MLP neurons of a small language model. Each row is named by its layer, matrix (down: output weights) and neuron, and shows model dimensions 0-127. Each number is 500 + 25 x the weight over its row's rms, rounded and kept within 0 to 999. Numbers have three digits each. A neuron's up and down rows have the sign that makes its largest values positive.
A block is one neuron, or neurons of one layer that tend to fire together. After each block is what it responds to, as a language model described it from the Wikipedia text at the highest values.

L5.down15:523523497507461476444524510534485500503486465467519556517518531492548481521507542476503521472507467530466496508528514482482498489475478470534477498475470473488514502541526494521499423544470494497516534496526508526479489490537499467459490476527473481526498495526514505550514469506520427473523501555452526509474507461523512461531473475529478477467467501452517518526508461483490547452506
L5.down171:490539526504522536496506496485475516509415488522506480520527518491500467506457493501494480486497475494533479477517500462472471499523500502468483501480499494492524453454504514507519523481508475529492571482500490528513507469492480511489478482446499498497514461469461475507445504492461533477473489480487473435456527481527508473513498446477510506476480534478514469487468500566544523453557
L5.down194:513512507494480502450509498449484471498502504533519518514553520499487559532489487541508510506483501481515489502491469458534484491495475505524524462584481491511501516517458514525499502515559477467490490478497426535529455499517486473468489483496463480479514474510488520469505508471466486519485478483512519493491492484483520498479483512492497534511490494535532520481489485465480465474521
L5.down273:494487513484514512495486541507517469486469504494520476474479458483484516515452522509500536454495517475483557542492526516463488493513528470506474527513483521541503478505496496490540499488471459473536494490475510546513514486505496527490532502472527465524510497515501533505476487497520516501482478480523472543482528502505504501462507513489496504508486492510522551475496481457458525496475
L5.down448:469514512513525494497467482491513505494479515507530515519528496466489507506535485487445499524527491487517534535494535546455464515465512523523480506454532503516493466463473472497499515518575506457542468503495483510536510504483534535567501530527514507569463499470471533555500478525497483489458500478534480503488560487484490519494491473456502499483455545499508522480469475523502477490508
L5.down450:525511533524484492509477511504485490443504510552513524480514499488475479497473467519523515499486484512468489535526509480474499473490498505517477460476515517521547436510490503474517513529513440496470482508489501453487494495535501503509509472464515506516487496522497557497457490488505493531475462505485503513532484491482450495501481483459527524496474523440494489483469478534536514469538
L5.down490:517515557524525492500550531521451525494491507542488509495495500522487511494551511524536430441494507489500473548499515515508488542507527536515505509515512537504506478505520499465489535514466490480480475523499476469533513500487524537492551481526494460486498493536512551459543475461473511481516440531467456496501498542487524511536485495490482490504462481482498488474519527559542546460500
L5.down686:475526494516528487476509506531480450510528492499519519504525494479531512523527534542474496572517474458488463469566474510490466515546503488537459483514510514515516510479464463508507492525518467527520520478514526541509489511517522489483542496509493516514546487462464542483494450491510501526506508523493466486482501538528498469514511494445529506479432465533502537501505508534487540496523
L5.down794:473510506459514506486460491503515529500460517492478512455531523526495518504499508491522522513485496515495431464493543499544472500494488506517509497516526546525507491526508527517503505532540532492459471520504513502496452516493513512494515460491504497521512515506501490517500508562482530494508469527484505468524513541481482456510490484437540505505484522480478518519506481523523486490514
L5.down804:476506522498512511498519509485531486469486483486529504479532487472484505496485484530497487470536483534485508502519482467560496490513494519499533558478498468547483468466502525505509478513495520475515485468503510495468530493505525495471489513478505502552498555488477529450506529474514486482486470464523539477475486505550521497494467490502483462478464485553493505459456511512526536481524
L5.down896:507513509485488501517470530552544519458459478528544497539515468496493494492498487556502447503505551501503494476518501491474490504489546509473511498510546518477512485471504490505505512488461481506481468502456559552472500522499474492503500497479512493474460513505501503488547465472504505547498501499432516496492508531485526535492498446480530505470483504522543490505480517529501482516506
L5.down1189:558490472480500514541535509510538503511439471534515443500517531468504505497514485534522491526447519488498469494499467517515490516476532491467501514455455486476482512510511538467514488492470492528515442504492519464451473529483496535469491527497480469442501528524452522517531515492507515507501443508472471508527490495495533489512519511503503519514457525549499481490524475561518528491507
L5.down1213:516492501487508525520536485525526477521505480477500480482502484497498506514527461506438506508488556429530469460523490502464512507481498528509478481524504494505499517500567493527517504498517474477458534551543501471517473532512486511514469501494491525537490418522526468489499492488540508518536480505454526499484539490505489535448498510504470473517518463498530441494487471493525517523514
L5.down1405:534482521525492554442511497481495514531496504488517526486497518490529522485512525494484499486494526494524514497536525522543487495513518493470520450508436564516536515528504473495480528485494474470517463505490538544474467478504508472495458461558523492521513481488510502480507454524498436498539478543482501512508480549495509479513529533469500497506520497504509496502529504496502495495486
L5.down1459:487530502509488525494496505476506500465501511512535484514500504454464504482489468529463524486505530495479519469502485528494489489513520460462490504473510523518454474509474475491476519529489522460474539490476499485466504551520505504516461501461519473540514488505530492489570534545517512526501483493482519505494478548496488511494565558506478478481511481502449495497499510471547490496465
L5.down1522:484485475487509488455528469474489482532508492503525483474452539494504500475524469534461528488528472471487522477488514516515495525541522513495499523511419501518507459477518522516472504500502456484486519498491433537489526536503525489472510523468501503506481496516512503450554495550453487524497440522492482443499489480499490506510527530491501513488460539487497513470500451554545509465471
Final word pieces completing occupation or role nouns in biographies, such as histor-ian, profess-or, lectur-er, sculpt-or; also career verbs like served, worked, studied.

L4.down437:550496525541523509460516536495485462525474478539456476509493507481499503524527492528536468534533466525484522531526506501503485450508505491496479506470461482525494486490529485518507466519569476471512514472478482474488500477519481529536495497521547464472516547480487489492469534465505509489508493535477489467515530516507511492530476513526469497485506501476538504485479507538541481506476
L4.down485:513497521515539505464526491495511517516520541516511477449462467515559513500498504496526469487492473527484446535476555532525494465501499469501522493488487485546491510457466465488551534481499518504489467507488546468534528514515520516454515485481482511522471524507511462499506502527499530443503503505520507482496448481515555483486478494502501479484488496506487454497501533489512486497508
L4.down1465:523475507494475532488472511519516551508463516519506495501489544553502462501523467517511510505497506486500490479475469489489515524521517529480469454491451505517519525533494496461479534509533502454495494505508537490516470493490556526472524475458544554524486473495490512485465513544563490486462522529475501491475466493455502496526442475462488501500493513517455557511517481535487494550513
L4.down1493:480515537525501535527470493500466487502445526513460515515504509544538497481440520495466504516481519502513484507512515511548464495536489476485445451552453509499527477483528493519510474462483465521546500541542507484513471507480510486480522478434488514534488499502523487554501494548486465525540477534490512472490488562474527496492529524527507458505495532472525507536530496492520484511540
Word-final pieces completing abstract field or domain nouns, mostly in culture, history, economics and religion contexts, such as cult-ure, econom-ics, relig-ious, history.

L5.down10:538503470503517529482492471511520537508485490518500540494501512507493541456448490522498463498510505483489556494452505476488491517509472509526485504508467447524492465507476488490569490493474544490458495512506515487438497490486520465517537526453542488492496534498490511508483554467484509511462473487484495535508485534510496494488485504535511465476485552479526482491474461519496510521543
L5.down125:466516463526531504504486508519518472538501494543539486449483533485517526461492525505464483470489522470506510541493439505507490501505499510505442514497469552514522511473528493479454492543539479473542531540521492538501473513455514513488521504500539502509503486524528483525485486466538499517477511508515558467514511494534455489452496448526491479467504484506487509508481499527525511484527
L5.down236:510474491504453484511551496489466500520504544508557483484466510487539544471467536456512497473504469498532471467507483519495460491519479546520501503547511470475502536546513517554482481511484481478533492482495472495473532523478475498460533521517540503547495508498498517457451521508525470501501509499537511486491513520509479534466521541511481493494446470509485519468517488525485514480436
L5.down299:505451528490516465514540512533474503457465493438517500483493517479528447500522506519512471485530503515463540504502493519513555496525525448509457495497531507524475489502510486485533536474481480459516522533485498445556493490513527527514505533511494478536514483491479513523532481555516476469554527519475520515465523509540509506522506496482517530534483524502479489482494498494487482462513
L5.down317:558477484526475511527488515470525477524508531523489496497535506529495514490492488488458515490512499529506508486504533497467496532487478476488501463518460492504509506501526498474544486510529475461567492508448535534538484569528515479462509545505506498480509485504512477510486455452475517505546463464493483489505486484534480447505504508495469501455526490482494520517514493501504484509518
L5.down420:474528500489519522532502528487453529523474493526475498479458471489520487537473518487467507460503469500461533476530525512450514521491481521503531474514455499523538497552515481484480513524526522515504491515478475518511488471508537519501483504504492471529459514499536485527486500535513494503512467490451552504462568490568492531428504441508505495471462542487522470448514491503479511525522
L5.down468:493525520511465517553527482465521498525446517488488578478511490500488500495487488487538487535522504506519455512489488518495498497516479495517541517512491505527511531514497497459516543485521506494458497515483476539509505505470530484517508485517525498506504498487526478512458482500483453451500470517456496493456499452507511518525483541489487508480486519507482485548477512543508467500520
L5.down555:456492477493523486495506531507514496486514427520501499486488500507542473483479471513483480480488502520473519512481485485504506518490514489507469518525518484505524495502468504499484501484504489491530511487507502478503543516496526513505503478462516483479502512487531486531482496470491508544470528429512518542516525543529495556508465472455509505495512479495546512489472507483519499499525
L5.down889:501499477485440500508480522540499474491471504509514531477509515492489471533469502522523493493538480515507517501487519499508471480466480484470482516532472486504524499530529549486502523480484481481499526491497515489503509457520449492507523502500472493469487472419480490502547500507549469508471498528536501506444523506536509489543468474486492507488521478480490494501528466558473509488536
L5.down943:503533525491460503499547499446516507512500501507524521503464491524509456489517478497522493521463555502510498545482470498542482507466507559454458503498472485528463514555501517491525518485512518484518550468520525514489475504479492489517490510483514473518538464483484475498470468500506548487465500469516487515528482527492510464528461494496488517475527480474494553532524500495477452493499
L5.down1226:493479489539519460481473442553477528504513511440491471473462505504481509487551472495459507497518567489468524535520471495508505513453530488503459529502475491467517552500535530505506502523529542481505537512486510494477466490487534519524488484513517478462470551510496520487497485535512467515470496486508488468471514535510513500519495471494477489500504485471529439508437465475469504496448
L5.down1380:484496521476499527507476528513511486502487548508529517527485461509492538471503513488480489474510516525508471521514494518500489465495523488521490491492501487529470479525504519501520532527449475535492475449488457522514518517516522487492510479486521460510516496525494462495531463462532502537509508494460492536497503485494478490528555545506481505449478521486530494558499476497517509518519
L5.down1438:469546529542475487484517428452468504461491538517503546498519494504504506524507533496515568521534492480451479499525516475502496506497430469518546495505492494521465502503518489504517462525526493548485547476499534505522514490468466546541503507551491491501479484491519494520499493475489517535516527532535483526514517476536516492509480496454494522503500484503468485526491495517490535518518
L5.down1440:535470478496525510529514531504523563479526504482457493481492512528501473481484500500498503565522471473454515484480524508510493474465489489497511498467519495496520534490532524493516464546490507464514515495500495489530508496458489495497540492434483471499565501526490502473521498528487494500493527489517504464483492492489507511527501569487512495489462479486490479500542511520468555474545
L5.down1461:529478486517481503501476487524501548464533509495485516504492521479481510480472480468510467481506478463488466470531489532475471483513477497492436467533549479498484519504488503474520522520538503532496460457501489504503487563504513510437539476505505514516514519516500519505486466535479473481526479512521488462497422478518504448497482517490522506493527479492449515528504455474483485503426
L5.down1530:517481517514504506502482463548485486442491469497515536482518502537495500504515493527491510476491560509480540500541508496494501478466514497533441511485508485516481521542506508509458528451504494451489518501505495514474463515484490504497481507493507456529472471489472455516527466492530473475465433484517496470537489507507513499492478496468490513470482444568514512471463538498486495502567
Fires on mid-word pieces after a short first piece, especially sh-ut (shut down, shutout, shutter), and on empty cells before numbers in Total/Career rows of statistics tables.

L11.down915:487505502521489483481491476523446523504536500501479502516486489517485487528463470500501505511504519506455497478544494514472526520524493480522469494513520530473503509488472439522488507542498512484492488501526547524484517471566472463509522498480448544497481502504485467503523477509486486507488496459509497516522458470514545521531502462532452511552473488512493509494495482492503451509503
Spaces or separators just before numbers in sports-career and election tables (e.g. "| 0 |", "/ 160 /"), plus some mid-word fragments such as "appro" and "ip" in Winnipeg.

L11.down833:497477505528508470508483503563491481536534489523517496551496489474448523458490496499523477462505499503473477444532504489518456519495522506510534477522481515540499506519457477491497504537483483488508547500515503501513474514521475508511482559526452516510500521535542502495488518525484468485544538501495522506513495510462483492482500451509483540485508532540481529477519534539483494508451
Prepositions right after a verb, participle or noun, mostly with and under, also of, by, to, against, as in contract with, wrestled under, merged with.

L5.down23:496505459515487517449454499479487509517511483461459500464540496471480504568495475512479498447492512468509486545492473450521476500476493482531467509512505520474505497470499528483484509471506529538526494500471497523505469476508505508533512493541469474526500501529488478462520465511534523492479524475524487498468503460535523508460509510498507532493479457472516477550451526473504520565505
L5.down121:523509498517460539488506469473488501510529485501512559518505514495460499493477545509545441477494533509504492490460516493499475483526494556516504524477533486489498464446442473494478516548486547484494516503489503539484494533514486480461493535491495509502476545544518505539518510503463476481512495518521494520491516502503508494513479475538452553494489513515460569465522515501532447521522
L5.down212:479503471517480490476489442505509491542513495497478527487513463491526488504510487484523518515557510476495535513481474492499518519500476485476516540501490486502519505478502521483461486523490479502503518477541461516482485512525506489505524520503495520440535472486533556518488517508486512421533525529522524530529516540526510466466481498545497513496496512500511483470501522503504495477491
L5.down263:505495519433472506513519499473536560493521503515531480494500485500520502538488513479530494501472538513551487496501498520509489527511470524529481544523511510510494501492501496497520521487505517561477545504489528549450523536487475472478538507501506522501476536508484529504503508460492515500445510504553501498494513484514476522537480493500517510477538480494477494464510519530519477477520
L5.down309:538501512463486542487482502554492493529499545482512523538482531460495545517546497487522501541534512506500506488476489477519496527458526485503456509510485496496538532511534475450500481519515482508468534519501478531512518490516542496497512493482478527528488450488540467466503486507519514487489471464508519520525494511479465497500518476498512482491500501481469526508506470496490515483493
L5.down663:488493562465469472517468513499510482534504476506519457528516513506536526487495499470523488502512525517526460507498493482501487492533467495531504461501462478503539506499474500508481501508494498490476524522488503492543488493471452531514488536548487464569519486492487469515499467467502519504554459472462466526549472503524502503481490526546487533508486486487460484511516449456518508523499
L5.down682:518528506492488461492518520507528492465524509514551527505499532469498468473499492470505448469493511515512523525475502495468494506504522490506508510478500506514483485493478469517525475523533502484502524511461482523479502520515449474478529496470469502517479529513501504531562496549537464507547529545490561567511494528510450545517524450476518499536534491494498534504457476494466496473512
L5.down779:535501496455492447469501498482504518509537516528514460502531482494487494521460519531501463428518477541526516482519508487505457493519491491523458455492495519500501519501482482479484522517493518465486509491535535496481482468521475493494463553501492491501482481526512474474467481508525554493489524474494510499513474504479511503499539520487494525529472538500510503501516505492536516513470
L5.down784:476490524485517530512472460470477529528488487531555507494527466502482513482542492500527477535480498482509459507514529506451528494547492526514494448480518464485496512469505471494483426493485500498526488508518471507499516492485472524485530510473483490484508477471532548445504510480504492473517511447506475498449485502504485505496473524505515484527523485489468513536485492461534485526517
L5.down820:499525549516495512539438521517527503495506491530483555478513465506548532574482500526499513494514495484509506471496560477531485469527497542539537519483521491498526507510536497492475472526518519496544495484496535490521513480555542487474502477491516517514503520478514529462483461518500508484544502522524517484498455524504525474473487504485488478507478494472539562508521476489493494479558
L5.down864:497514474492498490478513508517526470535476514538496496506490482492507488540445484491463520515542478490537481487501472505534504485512487514533506524498498489504499509507458464522484496550479508510468529510484505500496487508508519489520499491518498451510475450480578552507445481477472513510560487466485465518499518478488532488510470513536544502481548508510503516499501503484464495491491
L5.down874:486479506519503551503493456519542495505496507502511520556485529479511490483515506501519460505487447494488434463471508537528529534517459480574441485488479488496495490504477529534455513512573459512508486498517537495469482529494484499493502565532542516526509475515477474462507500485502512465431530528514481517512503517447474503525500525500510497491510544512483470487481508467514538451515
L5.down1412:477496524535518491504498450486475472508524519561524451542536458523497482517480514515497509497517485482509487477489520511513533491536465540447521496490489507467473516526499487467473514497489494554487507491532538495482496478495500535503523478490492531510525501505444464501528518542499493524504464534512505497502472456505515490507488495516479498510529461528471553454507508539483480464485
L5.down1494:512482473463487522502482454503515522542469481477510469524495544525519495486515451489536452462468480518504500480505505540513507444496492466519526468517521536458478470483498487465487536507493511557492507545501478466461512504486549528550498486480463501517546501462505482500510480456446506469510545511509477477500458522517530490465486523515531465506489539508497513560524491536496450495526
L5.down1500:485461506513442465505538491466481505458504509513468494512457494482486510529501507507491480438477526477484486466546499478505554518489520529473540506492485489504512453493509460506526511454503514500478507500493468497534505464493503458523492509500483489498479513529500472512477482475487506535525509500514500498476516512498473469538553447504496536482528517498482464533475465519456509489509
L5.down1532:534480494472531441501530527499479521471537506499486528551479529483509492464469492511487466526494534470524506516537517523523477503494456525494534546532485528531518474501502495494506505484518503472494482521468473495478510491510501486567479446516501537501498489514524485531481479479482458496521495518489511508523525448472561477539514485472492509508478529514481505491488532461469503463489
Mostly the preposition under (under the banner, under contract, under a coach), also by, over, with, since; plus second word pieces after B and infobox labels (Batting, Died).

L4.down260:516531541505538503535479497512517508497494516483560513531542524507477525527531513465535477474523450449521499499471496480503480494501507516512485521527519547494517465499476503522535532449512521468504501480489489528493539473542490499507507497526510505515507484483530530536462488493522520513512473493483496550483465507484504462482520518553525500485501501493496513476461510441476471476487
L4.down289:506456499515510483473514460459464508508551547494502499547509494513529536486516485505503473475475489528474509525464502509527504502501468457509436532518447455516489524525521490516527480538527494501483558504539432501458516482532464541518524516519529544510530481503537488518552534513535493520534500496493497533517496495489536501502448486479474530479483494540521513529500470491492493476512
L4.down1061:515486510529470503471507498464484465475539499471450485515552523510557497514535481476523521515547513485505455472490504472528513503502492525464545430504512459456506502519472476497497471488473521486508510527520507497514492513524472487530522502490500518473473522539504485558461501479473479521508482472491522458495460516483543520509493523510435491473503499432524509539494525483497480559485
L4.down1400:532512471516485505527505496514505505500522469533501534542514529496514574451524455479533499492513527496475493512464476487538523541471461518473516519452569505497477500490477486492522502499517479488458505474496451499479521506539489503494492516519533514522490518489473499529516526430468543541539465505543524512475511463518491479470512484535502492511533472484474494488513504497517491514495
Word pieces starting labels in tables, infoboxes and headings, such as Career (total), Record, Elevation, Location, Appearances; weaker on ordinary word pieces in prose.

L11.down625:499471478545488519529499471451477510503501519485486492494493481498528488489495492501512451481511471484450523523493461440497497505473482508497504462504520482443513459488464462448472477489458485480543505503500486488482516520510504462490507499506511478501518481437540489479497517483515508520499503491497491504538546549497501534494499539496498445520507511535477497492506507464510467497499
Separators closing a person's name or section heading before its description: title-closing =, nationality words (American, Indian), list dashes, "as" and "),".

L11.down98:504471473500509469516528544527488534527480479519505522457478476524469515544503480533516512493511493526494497475549544516541517514491520449524513510487490531494463499456510479491492501477518488512521485464512500501502512481493493509481453520539499497538492489500495501479530549493556486533496487451533509516514512507495437502488502477487526462493441476498511545551504556479506498479536
Final pieces of nouns naming a person's occupation or role, often after a nationality in biography lines: journal-ist, lawy-er, profess-or, basketball player.

L4.down43:475515535475488498498474502526487443499508523533531454498514477504493534452478443461548510531457487486502475484490484503527525495501507535481477552496550531493487508510505474526512531429528458515464503499501493481484489467503511502466495476527555480509510462509505549482514516499496487516537521497503516519519518497513516511505486500503500486537530512487593493507521495488491495472511
L4.down720:471511528469529493514473493510492536528511518468480517472465507482492533464508482491491477512520530521469502510485459505528520514499526501545538452492467500460507487521521493505512510507545491541498507510519491545522513489472495479514492502518543488489498494549530462509487512550502486485500495497473511464512525505528498500514467524522491514529518457468483462514442471540522465517551
L4.down1416:539492468521488466560513472575502504528482463483492500514505533529468527488491513479522515450505519508461538468515487530458544525447523516529510536514470496465494548520472503476506500497501490501483498495511510531496451472493515495526485483516485453526528507521474499475505517515540501520487495493488480470468527474497495511490498525458493466467540496514490461514441510501512492531485
L4.down1514:500518514539466482552484527517500523475503516423503516514500501474510530493496450479488522482540495457514503497520487547502486515507478519524496546499497535505492479497495517463484467504520525534543511506472513521459470555539512528505493475462438501512502515523517519505518497525538494504498455487495467485528513490467457509544457463498524493518463474508504467541500519501510491473499
Cells in Wikipedia sports stat and infobox tables: blank cells after Total or Career, dashes, digits, and header words like Team or Years.

L4.down47:483523508455487520477502486510498490494459497533499485504527495501495487459513457447472489523483490525450482506510497519504501488496562451531500498530479519448506492470540494495475541536459498538504509508544505476589512474495518487534503500525542522545498502509503463498541516459512480489489496504445546513512536489479504477517540477493453517439491494497457468551467514514500500457449
L4.down306:486460492464518450465535536521506521502494478485490492508441498504540474507513536526503520489509526509477505517469527491541484491524479520508471486526531463512530459465480503468535513517479504494429482451510536433517534481500496505508520536500495509500486503507461512515530489549458493510491501536491493467537508490530492534520507510512500507515494526512493464472465508509472470499459
L4.down723:478486494524533500470516525498475509492496496463503482489469500493522497535472499467488512512492523491467473474511510505516504511503512505520508501458487468510514480489463507473541565494514515515538497469480484521527475484510527491516502567537492521528513466521504516523508518549494530487489488523461515495525524455514523497535526479539542508499528502466461482513432499499493490500481
L4.down1355:491516549518475521517488543504505508508532484507497486511533487485490492507517472504483490468491495543481513527533510512507510460532494498482487537525533516502497515532447506504527496478573461475493466524523512515480476486474541427534535526477502502520445477498485498471533477508480562477464469511503543470464488507479497490517523489489480468496492479479505497524469546522528507488429
Closing parenthesis or line break ending a biography's short-description line, e.g. (born 1999), and heading ends like ==History==.